python train.py --n_layer=14 --d_model=224 --n_kv_head=2 --head_dim=64 --vocab_size=4464 --norm="rmsnorm" --norm_eps=1e-05 --rope_fraction=1.0 --bias="none" --parallel_block=false --init_std_o=0.0 --lr_head=0.00553 --train_tokens=308400000 --steps=4706
MLP neurons of a small language model. Each row is named by its layer, matrix (gate and up: input weights; down: output weights) and neuron, and shows model dimensions 160-223. Each number is 50 + 10 x the weight over its row's rms, rounded and kept within 0 to 99. A neuron's up and down rows have the sign that makes its largest values positive.
After each neuron's rows, "fires after" lists the tokens most often just before its 100 highest values on Wikipedia text that the model never trained on. A number after a token or word is its count.

L10.gate53:49 35 46 50 51 59 48 50 39 55 58 57 55 60 67 57 52 61 59 46 57 48 52 49 53 67 62 50 60 47 47 61 59 44 28 44 67 65 38 36 60 48 46 41 66 35 51 50 49 36 44 60 50 49 37 49 30 41 63 60 42 60 58 59
L10.up53:69 55 44 70 29 51 45 42 61 57 52 44 53 48 50 47 54 37 32 47 39 37 56 64 40 56 53 47 49 44 32 70 56 61 44 50 56 50 45 47 61 65 69 46 74 54 64 49 54 52 45 37 39 30 64 46 64 58 50 70 50 68 56 51
L10.down53:56 41 68 52 50 52 58 67 42 48 49 55 67 47 43 49 50 47 55 63 63 52 55 63 36 51 52 56 79 51 38 69 47 51 57 50 48 62 49 37 43 60 65 59 42 47 53 42 61 44 47 50 49 37 29 52 58 28 39 56 39 53 62 53
fires after: " " 31, " the" 15, "," 8, " in" 7, " Pr" 4

L4.gate380:61 56 57 71 71 46 37 52 42 42 52 69 60 58 67 56 43 47 50 56 51 47 38 48 58 52 39 52 35 56 44 59 53 65 44 34 42 52 40 51 38 36 47 54 65 64 53 34 44 59 25 30 49 45 48 37 28 51 38 50 60 55 49 45
L4.up380:44 63 55 54 55 33 44 52 36 45 48 60 57 46 74 63 51 67 59 65 37 57 42 45 51 41 37 42 37 57 53 40 51 57 67 33 54 56 43 63 39 43 36 54 47 36 56 36 63 45 37 50 51 44 44 49 38 48 46 51 47 58 29 53
L4.down380:46 30 53 45 44 54 39 66 58 56 58 43 36 56 64 40 54 41 53 57 66 30 49 47 33 46 59 53 55 44 52 36 44 58 37 63 43 45 58 46 42 59 47 62 30 45 58 75 49 51 57 66 61 60 41 55 34 31 59 42 39 52 35 49
fires after: " (" 50, " \"" 28, "—" 9

L4.gate238:40 52 52 55 52 49 57 36 54 38 50 45 48 57 55 57 44 54 48 45 43 29 32 18 58 55 64 54 58 39 45 53 48 49 60 58 42 54 29 40 46 67 64 70 64 52 57 41 57 66 29 47 47 44 43 50 38 56 47 51 57 53 51 47
L4.up238:44 38 36 46 60 61 61 64 46 46 57 22 55 62 37 51 50 58 69 58 61 42 68 44 66 58 55 47 57 48 53 74 64 50 47 60 41 51 48 48 42 51 61 59 57 64 53 46 71 60 48 34 61 50 40 53 46 44 43 40 50 48 47 54
L4.down238:49 74 63 43 46 51 36 48 25 53 56 45 41 53 39 70 39 61 55 60 50 57 51 37 45 62 37 71 43 36 46 55 64 43 47 53 44 45 58 49 52 42 69 52 35 53 49 45 67 45 56 52 49 44 62 58 70 42 55 28 39 55 57 53
fires after: " |" 36, " " 8, "|" 7, "am" 4, "her" 4, " Den" 4

L10.gate383:35 40 38 31 65 36 51 62 52 40 50 46 44 66 39 62 48 51 34 44 49 42 54 36 52 47 55 50 50 42 27 47 45 49 55 50 40 57 31 47 51 53 59 46 56 61 62 41 61 74 64 50 54 63 37 32 49 50 65 46 47 43 56 47
L10.up383:61 39 42 45 59 48 41 45 78 44 44 40 44 58 50 61 56 47 48 47 55 48 49 49 41 38 66 48 63 38 50 52 84 41 60 49 54 44 66 45 38 42 51 54 48 39 50 47 69 53 32 31 53 46 46 38 61 58 73 34 40 53 47 36
L10.down383:61 68 57 37 37 44 38 43 66 45 54 62 46 25 54 55 41 46 34 49 52 58 53 52 68 50 51 38 52 47 57 58 42 37 46 50 51 34 65 61 55 59 41 53 57 56 56 29 51 55 38 37 59 41 45 55 48 48 48 48 55 32 67 42
fires after: " " 42, " un" 6, " rec" 4, " (" 4, " to" 4

L6.gate82:64 51 49 51 35 43 40 78 60 55 52 34 61 55 58 44 26 75 50 51 33 26 34 62 56 46 51 56 67 51 59 49 61 40 32 52 64 57 53 67 55 67 44 62 51 58 49 52 50 55 41 58 52 39 41 45 37 44 51 66 62 71 47 67
L6.up82:58 47 42 42 55 46 51 58 40 57 43 62 47 33 48 38 54 48 55 44 47 60 53 44 30 53 50 54 40 52 49 49 36 61 46 71 51 66 51 33 68 60 44 52 33 55 42 43 64 43 41 45 25 44 52 54 42 54 58 65 51 44 58 55
L6.down82:54 63 55 19 48 42 62 61 47 50 43 43 56 49 41 54 52 62 53 50 46 53 43 58 47 53 51 62 75 58 67 40 59 53 41 45 43 48 46 43 48 54 47 56 49 53 46 30 48 55 44 49 49 54 59 55 39 27 51 57 56 60 58 45
fires after: " the" 37, "," 9, " l" 6, " For" 5, "The" 4

L8.gate514:60 54 78 50 41 49 33 59 34 51 44 41 36 60 52 41 44 36 48 54 57 46 60 36 45 66 58 47 54 50 41 45 47 50 48 60 53 42 46 58 51 60 57 51 32 35 66 48 59 53 54 60 49 47 25 46 30 49 46 73 38 58 49 55
L8.up514:47 50 47 57 43 50 41 48 41 61 66 34 42 50 57 41 47 36 43 43 48 60 58 45 58 63 36 45 56 40 61 46 43 68 63 54 37 43 44 45 53 65 50 57 37 50 57 50 64 55 55 56 37 50 55 51 38 36 54 62 48 63 48 44
L8.down514:44 60 43 78 49 33 44 73 58 61 47 51 47 52 47 48 46 40 52 49 70 47 59 64 53 54 43 63 40 49 66 41 55 57 64 65 49 61 51 64 51 50 41 62 32 70 42 53 59 54 45 65 45 35 53 46 44 38 56 51 44 49 62 70
fires after: " the" 21, " in" 13, " on" 7, " at" 6, " a" 5

L8.gate426:50 48 51 46 50 27 52 61 47 48 59 41 52 54 46 56 41 60 44 43 53 53 39 31 45 55 40 30 41 65 39 56 46 39 43 56 64 42 38 63 43 43 46 50 42 57 43 57 50 44 44 64 61 55 37 44 55 50 72 23 50 52 50 70
L8.up426:45 64 46 40 50 48 61 64 58 48 40 59 51 67 57 47 44 78 58 58 67 56 34 52 49 47 38 50 35 62 49 53 48 51 51 45 58 37 38 50 52 45 44 46 43 34 51 46 47 47 46 69 51 52 42 54 41 48 46 48 43 67 54 64
L8.down426:39 43 55 43 38 61 42 56 45 32 35 78 72 38 42 54 43 52 51 33 52 44 55 53 39 61 56 35 53 60 53 41 51 63 42 57 66 34 58 62 38 40 50 55 40 47 34 72 62 54 46 50 49 47 63 38 32 59 51 58 38 51 52 45
fires after: " in" 34, "," 24, "In" 7, " January" 6, " May" 5, " February" 4

L8.gate16:47 49 35 32 52 49 41 54 56 49 58 30 56 50 50 50 45 47 56 39 67 62 37 46 51 65 34 57 49 42 40 49 47 64 47 60 48 52 50 46 63 50 54 53 49 52 44 49 71 38 35 53 48 65 55 66 50 62 40 47 50 43 35 53
L8.up16:55 53 45 52 27 46 52 50 55 34 32 43 65 62 49 45 45 51 65 32 48 58 43 39 43 62 60 54 37 48 53 63 51 53 62 69 42 51 67 70 41 44 48 46 48 59 48 46 47 50 45 53 49 64 58 43 51 45 53 48 45 62 43 46
L8.down16:41 40 53 62 45 53 38 66 38 52 36 41 60 49 54 37 40 51 47 61 48 60 58 33 28 47 46 48 48 47 50 45 34 50 52 52 35 43 46 43 45 57 37 61 49 40 35 44 54 50 48 49 49 50 44 72 50 49 45 60 49 24 64 44
fires after: " |\n" 72, ")\n" 19, "\n" 5

L4.gate169:40 49 41 53 39 44 44 54 55 61 57 60 46 58 29 57 47 50 61 46 53 48 59 30 44 57 55 54 25 33 49 40 37 47 51 65 54 46 61 45 27 41 49 66 48 37 58 50 52 61 54 35 49 67 28 35 44 52 59 47 47 61 62 36
L4.up169:44 60 48 56 52 32 44 49 55 45 63 41 38 56 44 67 55 37 60 54 59 56 61 42 38 52 48 52 57 39 49 56 45 32 48 57 47 47 48 61 54 42 36 47 22 64 57 65 51 58 55 37 43 66 48 59 40 49 68 53 35 52 64 40
L4.down169:33 41 40 30 52 48 47 24 50 47 55 60 38 47 36 46 49 54 52 55 33 50 53 39 59 59 40 40 53 36 49 48 41 47 45 63 56 60 52 59 66 58 35 44 55 47 76 45 68 61 62 47 53 39 48 47 46 40 45 41 63 52 69 43
fires after: " " 61, " (" 17, " N" 6

L8.gate131:70 74 39 56 60 52 40 49 42 60 48 44 52 50 46 31 54 42 50 55 51 45 53 56 64 59 56 46 66 38 56 44 35 58 56 50 46 46 58 58 41 41 54 54 37 54 66 37 43 36 48 55 33 56 41 45 61 53 55 53 65 51 62 31
L8.up131:41 73 51 42 64 55 54 59 59 62 36 64 55 51 68 58 42 45 51 44 38 46 56 52 51 55 53 47 42 57 49 45 60 55 57 48 70 51 55 50 45 63 41 39 42 46 48 55 51 52 50 49 49 44 46 67 31 56 57 58 46 38 24 69
L8.down131:59 42 43 43 48 53 73 46 50 48 63 49 55 49 53 67 54 57 46 43 52 73 49 56 61 43 53 53 39 48 62 45 70 43 35 52 34 33 48 52 54 42 64 44 73 57 56 48 50 55 61 49 42 45 52 52 64 51 65 52 51 64 50 44
fires after: " " 34, " |" 13, "198" 13, ")" 5

L3.gate317:66 43 52 58 51 57 60 50 37 53 49 65 46 49 55 51 55 60 70 40 46 62 46 47 47 50 47 28 50 50 34 57 56 44 55 43 76 59 48 47 63 43 40 37 41 41 52 43 48 49 38 53 38 55 66 41 54 66 45 52 50 56 45 44
L3.up317:64 31 51 61 46 60 58 64 36 50 38 64 54 57 49 57 52 61 70 49 45 61 48 54 45 47 40 48 29 54 55 51 54 44 55 46 77 59 41 47 60 44 50 41 40 25 64 51 46 58 57 57 47 54 74 41 53 59 35 51 48 48 45 29
L3.down317:57 49 57 47 60 49 57 46 53 47 30 64 47 54 39 57 27 58 62 41 64 56 46 58 72 40 59 43 51 53 63 66 56 49 58 34 35 48 39 37 48 59 43 57 39 60 49 35 56 54 31 40 51 44 51 39 50 51 45 54 39 57 47 53
fires after: "." 46, ".\n\n" 16, "an" 4

L2.gate317:36 44 42 53 59 54 41 66 59 63 33 42 46 54 64 51 59 56 53 47 63 67 60 43 40 49 41 31 55 47 45 67 49 45 51 41 53 54 49 71 52 27 58 57 31 50 55 47 36 60 53 57 44 51 57 51 42 65 51 55 40 47 51 55
L2.up317:48 55 40 46 63 43 35 47 67 65 49 40 55 43 56 54 48 62 58 49 67 64 69 41 48 39 45 17 31 28 56 64 45 53 46 57 68 57 51 51 54 38 71 63 27 49 42 48 49 45 48 58 48 46 60 38 30 67 54 45 47 46 63 51
L2.down317:47 34 55 50 55 60 55 52 31 42 54 52 48 59 35 56 50 47 33 59 47 45 44 56 52 51 50 51 45 63 38 57 50 52 45 42 37 60 58 57 43 48 41 32 54 57 42 54 55 62 41 47 60 55 43 71 54 41 51 67 49 40 32 59
fires after: ".\n\n" 54, " |\n\n" 22, "\n\n" 13

L7.gate377:51 59 18 55 48 53 45 63 59 37 47 68 51 42 58 43 56 43 50 38 64 53 40 63 44 50 62 59 37 54 74 59 63 51 55 49 56 50 51 53 42 71 56 57 43 65 55 51 53 39 37 58 37 67 66 50 33 46 58 52 36 42 53 45
L7.up377:38 54 59 73 59 66 49 49 51 47 51 67 39 34 44 49 53 53 53 50 34 47 45 50 55 62 60 54 67 39 41 63 62 52 37 59 44 49 30 27 45 67 54 58 52 48 46 42 38 43 38 54 53 38 40 34 61 59 71 60 38 59 53 67
L7.down377:49 78 33 40 37 68 74 69 49 54 43 57 42 35 40 49 41 60 53 50 39 28 53 56 56 58 55 58 32 38 61 54 51 47 54 33 46 59 46 55 72 47 63 51 46 46 47 35 53 52 42 62 49 49 44 42 48 57 68 52 45 50 55 73
fires after: "b" 20, " H" 14, " h" 9, " No" 8, " A" 7, " W" 5

L7.gate86:63 31 38 53 63 41 46 47 53 34 60 56 68 67 43 46 46 54 41 49 32 45 36 51 53 53 64 43 65 44 47 68 41 49 46 39 31 63 48 42 47 59 62 47 52 61 32 51 59 39 47 44 36 44 53 49 45 51 75 48 66 42 57 45
L7.up86:57 46 47 71 54 46 44 39 50 46 66 40 46 66 40 47 39 68 49 34 39 63 37 55 51 47 41 58 55 40 53 59 49 61 47 46 44 56 54 39 41 72 53 44 38 63 69 59 57 49 52 48 66 53 44 54 56 55 59 50 55 17 40 56
L7.down86:53 39 57 48 50 55 51 48 62 56 32 56 65 62 49 44 39 71 64 41 45 38 45 44 28 56 67 53 47 38 49 52 43 49 46 52 44 42 32 41 34 45 46 53 45 54 49 51 49 50 49 39 36 44 38 65 46 43 40 51 50 40 44 38
fires after: "," 15, " K" 10, " (" 9, "k" 6, "w" 5, "ind" 5

L4.gate468:51 44 39 54 54 64 54 65 52 48 65 44 30 65 56 42 51 52 42 61 41 55 58 46 43 49 46 52 34 56 40 54 59 53 46 39 40 56 32 64 51 52 63 42 61 59 37 49 55 33 51 49 45 68 42 34 51 43 44 60 47 43 52 57
L4.up468:39 51 46 42 42 54 40 57 43 27 51 62 52 37 55 55 64 69 31 54 41 42 57 43 74 40 37 25 53 29 43 67 44 54 39 24 37 55 47 56 63 40 41 52 58 47 63 44 53 58 48 46 58 58 56 55 46 48 42 45 60 59 53 64
L4.down468:47 59 46 56 53 55 53 64 61 65 48 53 56 56 48 56 48 56 62 50 60 55 60 42 39 55 42 66 50 48 50 57 47 41 49 47 42 52 60 43 57 63 62 44 64 48 49 48 47 45 61 57 52 52 68 51 49 50 48 50 57 60 53 50
fires after: " \"" 22, " (" 22, "1" 16, "/" 5, "2" 5, " " 4

L10.gate98:51 65 59 62 57 50 54 49 57 75 46 63 42 38 49 55 51 56 71 59 53 51 54 63 57 67 52 27 49 47 35 52 34 43 38 41 58 61 26 57 43 64 51 55 50 54 68 34 48 52 54 46 33 59 55 44 43 58 54 43 42 58 49 51
L10.up98:37 65 54 36 52 51 40 55 46 56 64 38 54 50 43 49 50 49 51 50 52 56 59 49 24 53 44 52 54 53 38 55 67 45 60 55 53 39 55 47 34 66 27 46 72 63 40 51 54 60 52 58 30 53 57 40 62 65 50 52 41 33 52 63
L10.down98:39 60 72 56 52 37 54 47 45 34 62 43 47 45 63 57 54 46 51 45 58 28 62 31 23 36 48 47 61 48 46 29 75 61 57 62 55 54 40 46 49 56 54 58 48 49 50 52 56 52 58 48 38 57 61 61 54 40 44 53 76 65 31 52
fires after: " " 39, " in" 16, " March" 4

L7.gate466:39 60 63 60 57 72 49 53 52 68 53 78 60 54 45 62 36 55 54 38 49 34 46 43 59 60 55 39 64 50 45 42 31 37 52 39 53 37 55 40 63 56 39 45 48 45 58 52 50 56 45 35 58 49 34 67 50 59 46 71 48 54 54 61
L7.up466:52 53 70 46 72 51 46 48 56 39 55 37 55 46 46 55 40 59 48 50 35 38 54 35 53 45 42 48 46 53 69 28 29 34 28 46 50 48 60 26 42 70 58 51 65 62 40 62 62 64 63 56 41 47 44 58 50 59 51 45 63 39 59 62
L7.down466:50 50 52 56 48 56 50 69 48 44 61 72 62 60 62 53 54 54 47 41 57 35 50 60 41 61 58 38 39 40 31 61 53 47 38 55 40 72 58 37 50 62 41 62 49 61 41 59 56 51 51 55 51 53 24 31 45 42 57 52 60 47 66 50
fires after: "," 15, " is" 12, " was" 11, " are" 7, " be" 5, " were" 4

L8.gate212:54 68 50 53 62 45 57 67 46 53 46 56 37 45 66 39 49 64 25 64 39 63 57 73 47 71 46 47 55 51 46 54 39 44 44 43 61 52 46 42 55 56 54 35 62 49 41 40 62 46 54 36 52 40 51 53 32 74 54 56 63 49 48 59
L8.up212:57 47 37 42 68 46 52 58 67 39 55 64 55 56 39 44 48 45 52 48 39 63 42 50 42 61 56 64 53 33 40 45 70 37 58 48 67 51 47 45 46 34 46 60 38 60 53 45 35 53 65 49 57 55 50 65 50 53 52 39 50 38 32 46
L8.down212:52 52 34 49 59 47 49 58 48 59 55 62 40 47 52 43 50 50 37 57 49 58 55 53 50 50 44 50 46 40 47 46 52 38 50 43 58 56 37 55 47 35 49 45 55 46 59 45 43 71 42 48 45 48 54 65 43 41 48 64 59 48 42 40
fires after: " |" 38, "–" 28, " " 22, " and" 5, "," 5

L8.gate511:53 41 53 69 49 47 50 50 45 50 50 50 48 47 54 52 61 64 63 40 41 43 35 49 54 56 41 43 55 53 60 60 44 49 67 59 64 54 35 45 44 65 50 29 47 56 57 54 23 47 33 51 47 66 40 65 50 45 37 62 48 49 39 44
L8.up511:63 39 65 50 57 44 63 43 41 65 41 38 30 69 51 54 40 36 43 47 57 38 43 34 59 66 36 54 64 55 73 49 33 44 55 72 39 37 46 45 60 44 48 47 70 58 39 48 51 53 43 52 61 53 57 54 37 48 49 59 54 43 34 49
L8.down511:53 63 66 56 36 53 53 55 43 56 52 53 59 53 54 54 48 30 54 32 56 45 55 34 57 56 45 45 56 61 40 31 57 45 50 58 49 41 47 39 41 43 48 39 50 54 53 53 62 40 53 42 41 51 37 37 61 49 55 62 55 51 44 49
fires after: ")" 29, " is" 27, "," 5, " was" 5, " former" 4, ")," 4

L10.gate527:55 44 45 47 39 37 43 38 41 61 40 60 41 57 37 50 55 54 55 46 35 38 46 70 57 35 47 52 46 55 46 28 66 63 41 51 52 47 59 44 52 41 48 51 48 59 44 41 41 44 48 37 44 57 50 49 50 68 72 51 36 35 56 38
L10.up527:49 56 42 56 37 56 40 44 55 44 54 44 59 59 56 21 38 54 37 46 63 54 38 38 66 48 47 46 41 54 37 66 57 54 54 39 56 55 39 41 52 51 50 60 42 46 44 47 58 49 46 39 43 52 69 50 58 46 56 61 47 42 53 49
L10.down527:66 39 46 45 48 41 45 60 45 35 40 60 45 46 44 53 62 50 61 59 48 45 50 54 46 34 63 45 36 49 49 53 73 65 43 67 50 57 51 56 62 51 47 44 45 57 39 50 51 42 54 38 32 27 63 40 40 46 41 65 59 72 58 52
fires after: " K" 19, " D" 11, " R" 10, " H" 7, "K" 6, " G" 6

L3.gate245:43 65 39 20 51 41 36 46 41 46 48 45 48 49 49 43 49 67 48 60 54 37 68 51 59 67 54 41 56 47 40 55 39 36 63 47 46 51 53 63 52 41 60 69 52 47 52 46 42 55 48 50 49 53 61 60 45 55 51 65 38 48 51 49
L3.up245:39 45 48 20 66 35 52 36 34 46 42 48 46 45 57 61 52 57 51 36 49 43 69 53 47 58 50 55 62 40 40 63 52 52 72 48 57 41 64 53 44 42 55 50 51 38 68 46 49 52 45 63 39 54 77 57 57 59 57 44 37 55 59 67
L3.down245:40 39 68 33 56 64 44 50 51 35 58 44 33 55 40 47 48 49 46 56 47 58 49 56 56 58 58 36 38 53 45 47 50 44 52 60 43 54 70 49 54 54 44 45 43 64 57 50 53 44 66 50 38 57 62 59 62 46 41 62 44 58 49 47
fires after: ".\n\n" 39, "\n" 20, " |\n\n" 5, ")\n" 4, " first" 4, "-" 4

L4.gate515:55 46 47 39 29 44 46 60 54 48 51 45 63 66 30 49 53 53 76 46 54 53 50 54 35 55 74 52 40 59 52 61 38 54 47 31 59 64 32 54 64 58 45 27 59 43 70 37 67 37 52 36 45 46 62 54 64 54 76 51 52 40 60 44
L4.up515:42 46 50 52 35 41 78 46 57 49 44 40 47 46 36 33 41 48 38 73 49 52 50 37 58 76 53 57 54 35 63 46 50 55 35 37 68 60 65 60 45 46 62 39 42 49 54 47 42 54 53 49 57 52 48 64 73 49 54 55 43 33 56 62
L4.down515:56 42 48 43 46 74 56 60 42 56 63 49 64 56 51 62 54 39 49 56 62 58 47 50 80 55 51 62 25 35 52 45 38 52 65 56 52 42 63 45 61 54 27 56 39 55 51 53 45 61 56 47 41 48 51 68 32 45 32 62 49 42 45 34
fires after: " G" 16, "D" 14, " B" 9, " M" 8, " W" 6, "C" 6

L7.gate270:54 43 49 61 37 56 55 66 56 54 43 57 64 50 43 36 64 41 66 61 40 41 54 55 64 61 57 65 56 49 47 62 49 33 36 36 52 35 64 48 55 56 35 45 30 59 49 41 56 56 53 34 51 37 85 46 34 54 63 51 44 57 42 52
L7.up270:31 49 35 55 46 65 71 59 48 55 32 55 55 52 57 35 52 49 58 50 41 43 45 62 56 52 65 56 49 59 43 67 68 35 49 31 47 37 61 30 61 51 44 30 34 56 47 53 48 53 43 38 41 39 72 40 40 41 63 55 42 53 31 57
L7.down270:41 18 71 50 41 61 55 35 53 41 42 52 35 70 46 70 48 55 45 38 54 36 38 55 36 30 53 48 40 31 49 63 49 56 63 50 58 53 50 34 46 48 51 54 52 61 46 43 57 51 42 51 49 46 29 42 56 45 56 69 52 54 53 54
fires after: " H" 14, " h" 10, " lo" 9, " R" 8, " D" 5, "lo" 5

L10.gate446:40 49 53 57 55 66 53 65 48 47 54 60 31 52 56 51 50 32 58 38 42 61 54 41 53 56 53 28 48 46 31 47 46 48 55 47 57 50 71 47 47 49 34 59 59 38 63 39 45 58 40 36 36 65 52 38 50 52 42 62 48 43 35 50
L10.up446:41 65 53 40 41 48 38 67 36 40 51 31 33 51 55 37 60 45 38 46 51 51 50 52 15 45 20 55 59 45 43 50 25 50 62 44 57 43 50 51 40 47 46 65 40 53 51 45 70 54 44 65 46 62 50 34 46 47 80 51 48 30 47 45
L10.down446:35 56 44 45 47 45 51 51 35 53 37 54 47 48 58 59 52 46 42 62 42 46 45 45 55 70 44 50 55 71 55 56 48 33 46 66 59 53 52 30 47 36 57 39 55 40 68 49 80 48 48 49 61 43 42 35 51 53 52 51 48 63 61 34
fires after: " " 86, " |" 6

L2.gate81:46 44 61 37 37 33 46 42 45 45 31 38 22 43 34 58 37 64 61 57 64 64 69 46 62 43 34 30 33 46 52 54 63 46 47 50 47 30 48 61 53 60 43 47 56 21 45 49 41 59 52 65 57 59 58 54 55 38 41 47 48 51 41 61
L2.up81:47 50 53 33 38 42 44 36 43 52 17 32 46 53 36 43 35 53 62 44 68 56 65 42 58 39 37 28 45 53 44 51 54 45 45 47 42 43 57 54 48 61 40 52 53 21 57 49 50 51 46 60 59 45 58 57 53 43 48 33 51 47 54 52
L2.down81:44 47 49 33 48 52 62 44 45 56 49 52 42 50 39 53 60 62 42 59 55 48 70 53 55 69 53 34 42 68 42 54 58 52 44 61 51 40 57 61 59 51 52 44 52 43 57 51 45 67 49 54 42 49 41 57 32 46 51 58 52 47 43 55
fires after: ".\n\n" 63, ")\n\n" 11, "\n\n" 4

L8.gate240:53 59 63 43 48 52 49 64 40 44 34 51 65 44 42 41 45 46 59 42 56 61 65 54 42 63 58 36 51 64 21 43 35 32 58 43 43 47 44 50 47 46 58 54 46 50 47 44 48 49 41 36 56 60 66 64 35 49 38 65 33 37 49 36
L8.up240:61 47 59 36 64 36 41 55 42 55 60 57 50 25 59 56 36 51 61 61 51 60 59 43 66 58 57 59 52 58 34 51 66 48 52 45 39 51 49 61 60 43 31 54 36 43 47 65 63 38 74 38 48 60 40 64 53 53 55 63 53 26 65 59
L8.down240:42 46 44 60 37 50 48 32 38 53 50 45 43 43 33 62 42 65 49 59 38 62 54 47 23 45 51 48 41 54 46 43 41 55 48 40 42 45 42 59 48 57 40 64 37 35 45 78 52 40 54 62 47 50 40 46 55 52 46 69 42 54 35 57
fires after: " in" 32, "," 21, " July" 4, " of" 4

L8.gate193:60 51 36 46 50 42 49 45 53 53 48 37 73 63 44 43 58 47 31 53 44 39 54 35 27 32 65 55 50 54 56 29 43 71 45 41 61 55 38 35 62 30 57 43 65 39 55 45 56 52 50 48 52 63 35 52 43 52 64 55 44 49 69 56
L8.up193:54 39 43 46 66 27 70 53 61 57 66 55 55 27 53 45 37 36 69 43 72 45 63 58 55 36 73 64 48 36 65 66 60 37 66 50 42 47 50 40 47 47 32 47 37 59 51 53 59 41 49 44 55 59 63 61 39 52 43 33 57 37 39 44
L8.down193:52 68 43 60 50 59 55 52 49 53 42 42 40 60 46 55 46 44 27 64 42 47 53 40 32 27 46 60 52 53 40 43 48 55 37 34 51 44 67 48 52 53 63 55 66 48 58 46 59 33 52 39 52 50 30 43 59 46 48 42 47 67 57 41
fires after: " " 29, " |" 28, "n" 6

L10.gate366:27 64 58 48 63 46 29 58 65 61 38 52 61 45 42 52 46 49 38 47 35 33 57 54 60 45 55 50 59 43 37 56 58 63 45 35 59 56 27 39 43 42 50 58 41 46 56 71 50 56 62 48 43 43 55 40 53 48 36 62 48 60 39 31
L10.up366:48 48 51 56 43 40 63 44 40 35 46 56 36 57 57 72 36 34 72 64 62 41 46 34 65 62 45 49 52 49 42 44 43 45 39 43 47 36 55 55 39 55 40 40 63 52 52 65 45 52 48 73 40 62 51 44 54 48 50 52 55 49 59 43
L10.down366:46 43 67 54 45 53 60 26 51 37 56 29 51 47 47 62 54 53 62 62 65 59 51 22 41 63 63 60 48 30 28 43 47 50 41 29 25 44 40 62 44 60 54 37 50 47 46 56 60 50 49 40 54 66 47 58 57 51 64 42 52 47 53 42
fires after: " |" 37, "," 28, " " 8, " in" 5

L4.gate287:52 43 48 63 49 52 36 61 50 35 48 56 49 42 46 36 33 63 36 49 53 45 55 49 48 64 53 33 40 56 45 39 45 58 53 41 47 58 51 66 29 51 61 45 53 55 36 68 66 49 54 36 48 52 27 35 54 57 37 61 42 53 44 57
L4.up287:53 37 69 48 57 49 49 35 60 49 36 56 52 35 41 50 36 70 46 47 46 52 44 49 60 46 58 27 55 35 38 46 51 49 62 40 44 47 60 70 36 62 55 52 55 55 56 28 44 56 54 53 41 82 57 31 50 41 44 57 37 45 39 50
L4.down287:58 40 51 52 30 32 26 56 50 41 54 69 66 74 49 58 48 44 49 66 50 37 50 41 43 51 49 40 42 55 50 42 39 52 42 46 53 61 60 55 48 66 53 44 57 55 44 35 47 42 63 47 54 56 30 49 47 64 56 46 60 47 44 72
fires after: "\n" 35, " (" 17, " \"" 10, ")\n" 8, "(" 7, ");\n" 5

L8.gate385:55 49 51 60 58 48 43 52 49 47 61 52 48 49 38 45 33 30 56 49 43 37 58 53 50 64 43 50 49 55 37 48 39 55 58 45 51 38 39 53 45 50 53 54 57 47 40 43 51 50 58 45 54 36 52 53 44 44 65 52 63 76 33 55
L8.up385:45 46 52 60 40 34 56 44 47 57 50 70 44 55 41 47 51 55 53 64 62 37 38 36 58 50 36 47 43 40 37 63 25 37 67 60 65 39 41 56 54 53 54 44 54 34 40 55 59 47 47 69 48 47 58 41 54 56 45 53 42 54 51 45
L8.down385:36 57 63 45 57 57 59 57 61 47 47 48 56 52 51 51 49 67 46 44 61 53 49 49 42 54 57 50 68 56 40 39 54 52 52 50 50 40 42 63 48 54 63 45 45 63 59 47 66 29 43 44 60 58 53 44 53 35 44 45 60 56 41 68
fires after: " in" 21, "," 19, " In" 12, "In" 10, " early" 6

L10.gate362:58 52 44 52 33 54 48 47 44 41 68 53 56 51 41 66 45 65 52 58 30 51 51 54 81 48 67 39 59 54 60 58 33 39 37 52 53 69 50 51 46 47 38 42 52 38 60 47 57 47 53 42 45 51 55 33 26 65 60 58 44 50 50 51
L10.up362:52 57 56 56 70 47 47 52 27 19 70 38 38 62 49 53 45 40 49 43 33 44 52 50 60 47 48 72 52 60 57 40 44 65 40 44 41 47 49 44 44 57 27 53 60 42 42 57 49 57 51 34 41 46 68 41 35 63 54 52 59 45 33 44
L10.down362:44 46 26 57 42 43 53 51 47 60 50 55 50 43 55 71 45 55 48 52 35 50 36 65 59 66 56 45 27 63 62 41 52 52 47 65 29 50 44 56 51 45 12 50 26 47 31 32 50 51 65 48 55 52 60 42 48 59 57 44 61 49 52 53
fires after: " " 89, " on" 8

L4.gate386:54 49 49 35 44 38 48 73 43 39 36 44 43 49 66 66 38 42 65 53 57 47 51 64 72 62 56 44 59 53 30 44 45 54 43 43 61 54 61 62 47 58 56 60 46 56 57 38 51 47 43 67 43 67 39 65 60 51 62 60 44 60 47 55
L4.up386:58 37 66 47 51 44 38 54 47 46 37 28 57 58 55 58 38 56 59 57 63 37 65 51 55 59 35 44 59 63 42 33 63 53 60 55 47 62 76 51 49 29 54 53 60 62 41 58 61 41 51 72 38 62 38 68 48 39 33 39 47 42 49 41
L4.down386:56 28 55 58 53 40 48 37 50 69 62 58 28 56 31 51 49 72 54 50 49 50 57 37 28 51 44 53 41 53 54 38 46 61 61 47 49 62 47 55 59 65 44 48 56 41 66 45 49 52 50 61 57 66 42 49 71 45 36 56 45 71 59 47
fires after: "\n" 56, ")\n" 18, ";\n" 4